config = dict(
    n_layer=17,
    head_dim=64,
    d_mlp=1344,
    activation='gelu',
    init_std_qkv=0.0334,
    init_std_down=0.00572,
    weight_decay=0.067,
    decay_fraction=0.792,
    final_lr_fraction=0.1,
    seq_len=512,
    dataset='wikipedia_en',
)
MLP neurons of a small language model. Each row is named by its layer, matrix (up: input weights) and neuron, and shows model dimensions 0-191. Each number is 500 + 40 x the weight over its row's rms, rounded and kept within 0 to 999. Numbers have three digits each.
After each neuron's rows, "fires in" lists the words (lower case) most often at its 100 highest values on Wikipedia text that the model never trained on; "fires on" lists the tokens most often at its 100 highest values on Wikipedia text that the model never trained on. A number after a token or word is its count.

L8.up1203:480465533507554526527496527524503427473541520552540545474483510447431536479513503488508409493444585481472492519424502510532494518535494523499556494490446518521537464488532439485517500561492466439498488489470505426598442503484531505475577534484416526470567524493543533522536460473485498529457502525469427500516553458542524492471488450490532568479509499520495489492530506481466385564418510439523459516563431457486534476479470558469555504469542534511484496452569563554379506532556500500472584436522505503520531541515517547529509475499488519528545518447520478427489457544534494566
fires in: "while" 15, "on" 14, "before" 10, "after" 9, "along" 8, "from" 7
fires on: " while" 15, " on" 14, " before" 10, " after" 9, " along" 8, " from" 7

L7.up294:489505554458546526528498425474456460454527486523504495558532609414531540530463506462512550464543490489506491534463527449527430495447494456542516440456515571499481455483479525486494378556511575467440489463485475490488519472572598500474589537488510561555536470476454562511460478498457456518506448574506491483540487462558494486525463588487560496491472462494485456549457403511473491501562518484492448571465506503502465442612595501450502514457553449500511508499491540482488477514503489515432522492457533414468493570462490453500564493443536472495449509507526477491570498435544502490
fires in: "their" 36, "they" 18, "its" 12, "more" 10, "l" 7, "these" 5
fires on: " their" 36, " they" 18, " its" 12, " more" 10, " L" 7, " his" 4

L5.up787:427458516441532522505435573503455482440540458546487521427457436481494505503478478454468484414450586436564518561467449518464467519604537487459543525454510484523462441512486537517505492538463495534507514551510463506452442469500527578478526483516497504428496522536580560529522487443547499484478413554532516539517521483520453446487525489511492525517490567536526490508471427514507501481459521517506417511443556497457506428518484613454518484521546481449554512451521513533492517456569451528510544548554524544505532479491429410515511523475454562480481471462498503475575537504486418521
fires in: "his" 31, "her" 13, "rochdale" 6, "herberger" 4
fires on: " his" 21, " her" 11, "er" 10, " His" 9, " Her" 7, "ch" 6

L8.up904:491493468533484497503465524506426488413545496551471382465551537468500487572492507464488583516529528470525528562462522457481475494579506603565552506420503557518521412528464516543492492549566518541501494494509499489478474483513496473500573588440506431492450494476514506490527493504477478496514459539464407501477508418492508492510566514547440502460522529503534502456519510515494518481461488522487415512525532535419472497512557620474428536504510568495450536447519485469540454488540466542478420539503513489470537508494496510530550489462524573447413517541504406447549580489483484512
fires in: "she" 27, "her" 19, "an" 17, "his" 7, "graduated" 5
fires on: " she" 21, " her" 19, " an" 19, " his" 7, " graduated" 5, " She" 5

L7.up249:456467524502563427465530498495478461451522469510507462439561438453515532412526466432535550472549498426497527422522540527476554536484448512556492438496478478526563503577559488543557495546522465543446500457493456473574523467494499501457518509459551512491496427483477547452543544493577490506547473531560441508504516435499467471515532458607483476475528500524492497493550487458451483481552457450573479472496508475504462505492569598495529531489522514455540423467624435454490474547488448504494502593489496531490538536509535505437570511454474533534431447473526480441490489565522483512
fires in: "she" 33, "he" 31, "united" 4
fires on: " She" 31, " He" 30, " Rank" 4

L7.up488:514497468452579548503447516492509450466503400480533427447472551478462549508511461546492552547541498491551525547508450535515541447468512476555511459490448440435520486464588472525555491498481464490556503457541446470477429554508584476504435527412426487467472477539541508560522462483385462408529502504513539532473513487507444511481484509554495569490516483434531502512545561496492523414511484502537449474447490517489486469444512507516557559580557465499584437561491470493549498509496473492522483469452471520585526442451510506521509524430527501522534492463478532448558583477557485620
fires in: "for" 25, "states" 17, "national" 5, "international" 4
fires on: " for" 25, " States" 17, " National" 5, " International" 4

L5.up636:438481541440516506505534550561516450486459450532486561480539492555447566500505431486461510543474506496549507527538501486487637445523549491517495536477515502471521474512512500502483557481489493474473382415552501559521481487475534489522468495531437559528557527534461562494486477478541577559528534516513452650529470501512493487520450517474569534496504462548428379508485515546507556499441465564500506502390456537507535493449474527536496476485516500499467526524491488555540488528556457441491495528522439450491449500427526532526447522499557523475508463528535539513597580533526518511
fires in: "from" 34, "until" 7, "during" 6, "made" 4
fires on: " from" 34, " until" 7, " Dur" 7, " made" 4, " modern" 4

L10.up87:561501488459538533518554403454452508528543526514485454456517512473528513523540434525467449505509563496521581604495437497453522457508485404525454502456513448547514493547507504547493491518501403553498483441519514514525532465532477482515455479560477418546527470516505513519427456504465533508505519477544499488469607530459529433489512443505433597469499547430518511458499535524464548482487461449566480592480427501471524407521472470438481508494475474509477517480526498483488453508540491536557540531499481464520518515471494565584502449446490510490576512470507517441541491471444472482
fires in: "after" 17, "where" 16, "which" 10, "and" 10, "order" 6
fires on: " where" 16, " which" 10, " and" 10, "After" 7, " order" 6, " After" 6

L5.up1203:501488526478529523465497474462514508469521447566584501489561439456543534526476447403509503473467559492490548531429471472509410490543517489521535503536495486487521528562451535480486518514551497533433504457504492473501503466495521511487547512558471497484519498470547553453518609403507481525485501455525473560499579475473609432522560514570460402524520547472465489523552472569503467503512486486554464474467460503390470454548573591527538470553469498475518565478481461593573418497497429508498458467529529481464451558433512484478586476453468491516455590513482453511543552483470510486
fires in: "his" 21, "her" 17, "its" 15, "their" 6, "them" 6
fires on: " his" 21, " her" 17, " its" 15, " their" 6, " them" 6

L13.up1043:462463496457526517526569449490528465536546479373519478497458514470489491502489493493478486516467413518487427552380514496552469518442437570468507490487454543500492509572566542516505477564474434471513497513496514553481478513582557468485530506561479527430493432535504526498574529450499475490510402594511477534519500505548534393495548590426405493476473489450447478565463487477512519581479504564549526507525429488494463457524499453483528496488570493505481474448477525488460517554456469484470505521542469422489526501494482541546515502425492513498471476447526514483534525478544452484
fires in: "was" 63, "being" 12, "konstantinos" 4, "were" 4
fires on: " was" 63, " being" 12, " were" 4, " F" 4

L13.up869:457523484490490447586503482465474508488526516483453482503507496519408490534513438502534460536469487452414552454517521441487474523528393523537484499511546511525503538524494559529583432549486462477508509596598509540465487508563482465514460455430484480495487507511472559490532457477558465479514532474505400563451527456486530531488502537509527493505595468452401482490417534489521468474520519545520502521501519538464548465454429512428469481560569557456489549471581473468473531548545478517397478564489530513437491504492561439505540496413499512565523495455460468476527589486494399474
fires in: "an" 58, "anniversary" 5
fires on: " an" 64, " An" 22, " un" 4

L7.up400:441509453507472494477534500468377502514556444510526475510512493481416539475520413485503482529482541495515498529478491455500481514521481529542550400527486517455512509486458538465499457587449614552525476466533531490504505525547514488562519492466524486487498419498467493436491456492500370456559512510497546538499463488527470502476526573536515465449504402464522479500468473487558510443535502579522438549478543435479533517589495513487501553606568528496503535503487493552501425497454469542416450472571451522588546495488453509588488463470553534465526492511494489539523561506448485559
fires in: "national" 23, "the" 16, "final" 8, "international" 4, "finals" 4
fires on: " National" 16, " the" 16, " final" 7, " national" 6, "our" 5

L13.up709:510489514458564531524520438449503553493527496525471578479488533492424519512436466515452478433538520513428556528416449520416443503501485478486544465523485524492576511503503537528447517542489456466482485440534448480507491478512558479503543441498471492501487514493514591562542565510453450553505455499512466508512549504567524493521481514484512537519480521513454461478585481515534456470512456514524485556502459444527511472597516533509510518488596516421518537468581479502431400489540515504513552467572594565539534466403582497446542482531490494488531582455432518530616537527553466532
fires in: "after" 42, "while" 12, "under" 7, "without" 6, "for" 5, "before" 5
fires on: " after" 23, " while" 12, " After" 12, " under" 8, "After" 7, " without" 6

L8.up1177:553472523410613572482478482474462482476471546507586572493492514504503581508450419539374468421504474488508498530517444499558477467431466513460518527516537544485523494481434535491469499499564469521487531442467497498474519528567477486471489480529462454454486451481522532395515490489491436541484512520486516499539545458565537542510461489518423494474477604480550489446491486546570546468486440557570465530461460537489500479498514508548538417535582476468522567464489546521550486489500454503445516504515537484455501519473436521540587538445504522522480558496528443427476537482537458545
fires in: "of" 21, "the" 16, "other" 12, "both" 11, "various" 5, "several" 5
fires on: " of" 20, " the" 13, " both" 11, " other" 10, " various" 5, " several" 5

L8.up1329:504477530423534498510457479486507533457595556563569455511514523433529518482497495492442525448560454489483541542507423454585521456456438501581495467505524507434467490457491443492503475545506502447499495488489511487472467402583500501557438559574498552509539473478485526481482512493466475546443487504523516497496544450486439499515556558480477479485517472506480474485521480518514487463505467481489370555518469531580448477509524406498444489474582481494460569520442537571525483474522520474511545478526531478519468550516577465620497446532578563500493468548484475459467507482523443537
fires in: "both" 22, "between" 20, "the" 18, "season" 10, "of" 9, "latter" 4
fires on: " between" 19, " the" 18, " both" 17, " season" 10, " of" 9, " Both" 5

L5.up365:549501465486481460515499431504452565425531484470498488499537435453553501587581504346559561493466579438484587481408503505471471538516472517532505453421464550575560385502530517506535512562482491553482477506507479496436495473509559524515556497526484545538534504508526534501507489425521484529442541471482469492515570395565557557517533482512460495433464564501543477558545458500470461482527483489521489513519452499510449470501500565456511474472636492536429527442488534507462510508548505516460455489495528445506536511468481527497521495496473514501472592464508465440537529503542498538
fires in: "they" 36, "also" 19, "he" 18, "would" 8, "she" 6, "then" 6
fires on: " they" 27, " also" 19, " he" 18, " They" 9, " would" 8

L13.up143:573495532404556451538486558414506487560587439470497448471529495493536496407484459494511494465491542534529484539499478561485480460461499571519466530510548491496538442472540514566494428534448496450463519535485504463567500559531489444490562570527474492546497486532497523509416455471540478499496436514482501511506498460577485391488541458504478586484527477465502468557568487564471497510507552520476497492514509436493537444537502437448456499500462458509538545434566472520538453534581497482489554445569541514524493537503484491530533452489484528434515446510464552504470535501474545538
fires in: "in" 50, "before" 10, "after" 7
fires on: " in" 54, "1" 12, " before" 10, " by" 5, " After" 4

L10.up90:486514448460481548492487483478498443450535517551510497509514503492478504511479488492452496474514514504540461483482457593436486500572465539469514449520502458430508470530503487582537440555489467511553504435562532466463403528601452514510612489520587417544518495558526527491477506491570508533437475429528444590484518437511501478519491506487506528461528526453473489430478507543464407489513495472584506488474514493512533478458491471490499481449504425506496471488552533496489541590490476510425533565455508549565482468462434504529545455434469541542503532423435496504551528508513436570
fires in: "but" 29, "although" 9, "or" 8, "an" 7, "not" 5
fires on: " but" 29, " de" 21, " or" 9, " although" 9, " an" 7, " not" 6

L8.up431:519484508515535455551554459464469452489545557498602533512569567510487471496476511505549570472518593495494525551413515502481457455473508506573494410518443489483542471502431521525539422561446471486531431456591504454479482458553592555514535534455488415532487458538534522514497498522476452505467496534523430509493537490472511480508460555470531505527526500498537466461478503524533537458485513561507445560495522553467486487519588541512472495478484507474487529494473535495449516550469543505438535562470478473554476540496481473513515464406550519485494507462518489477573559525423458510
fires in: "the" 47, "were" 7, "an" 5, "was" 5, "its" 4
fires on: " the" 47, "s" 18, " were" 7, " an" 5, " was" 5, " its" 4

L8.up1079:510504501498546542516517429485438479507542550562489492521515484463507515474462515503513522491445527460385559597499479525442486531484512470488450559499467505551454421518491496464497475533522460479528482463506485493541516515612562576433483513503483511552506489479511462529484525507552442463478546540511487530494589427582514419464437445527468526546522491497525471466526475525469474519474485458550402551530512516415468512508507514484482540500539450513519476451595539527493406613511456527375575506439608484461481544478501521533531496482511507492494461473490522449581474518484521403
fires in: "and" 20, "where" 13, "that" 11, "later" 9, "which" 5
fires on: " and" 20, " where" 13, " that" 11, " Later" 8, " which" 5, " was" 4

L8.up521:491488489462524574487479479449444521439552471486605452475469454449543560490497450443480549422520628495477499562473567472434508564487497579488526493541517511458553463555486489476547522531498536488483490518516512481508478458597498513463533498443535533539509504542464509529514490452531426556427572490493461540535488470483504531441463556578487476461509507505495431507541542541448454525513501483577422456476471527505537560496533550500513427501475481520484506512519527544516501624486422527469500483492497452542496502505451464490517520447471601431522519521539461512544460477513464505
fires in: "they" 36, "he" 14, "the" 13, "their" 6
fires on: " they" 35, " he" 14, " the" 13, " their" 6

L7.up1160:379528508434473456452539549449460527514534478460519454538538460458511524474515461512494579491558564460562587501521516501486469574529472546547548423497497526532501465492503529533521420567460572536501446545588501490427483473531551569454529459419494440500545496453481550487502466500514478491466457483558442498547471489488455463504568567536494470489480464588489495450446432492505473482432477469537398554457509525509496501466507473477549531513510548509450508519484473520448462504491458525478473573511485479426512435468452405498524498494442523475457541493535486488521581439513490493
fires in: "it" 46, "they" 5, "the" 4
fires on: " It" 50, " P" 7, "H" 5, " Hu" 4, " the" 4

L13.up322:544507520455432523518501522471536507522540467500505489494502528475449534447553517466488539466505481481527505556462446490539474489525403548561487520418534527555513531552476497534483513572479506478546481457516517530479483512632497491505451554508517457456474382494544626456520475444512567517449525488517495523538476480473564469483572511529552497468485504421469463478421467499526463462601481444487464549480487559439493459536465465477463525495500431494519467471490485442560498542550452517497512551480539478492492490508464479523627465485486427519480475446487496453396471525443462490
fires in: "an" 83
fires on: " an" 93, " An" 4

L13.up215:558488453477447493510538518485461460508547536512497500505524486451461543459492455450545517483431553499481502507516493565488522523565463527577494505518495557498523510460507531610505518541507527513495508495485476463528450509553578470524578519475550448466490445525512577490502471506527503501489516587509488478581501469545510481519530503558577512464597494463528470431456431584522505507509562420545453472416572511511526461485506448447450462450539478453572503433554442565471526524482430514501549608444543517499485476457548544475520495504534518530514450498428427544477552480511530517
fires in: "an" 71
fires on: " an" 79, " An" 9, "an" 8, "An" 4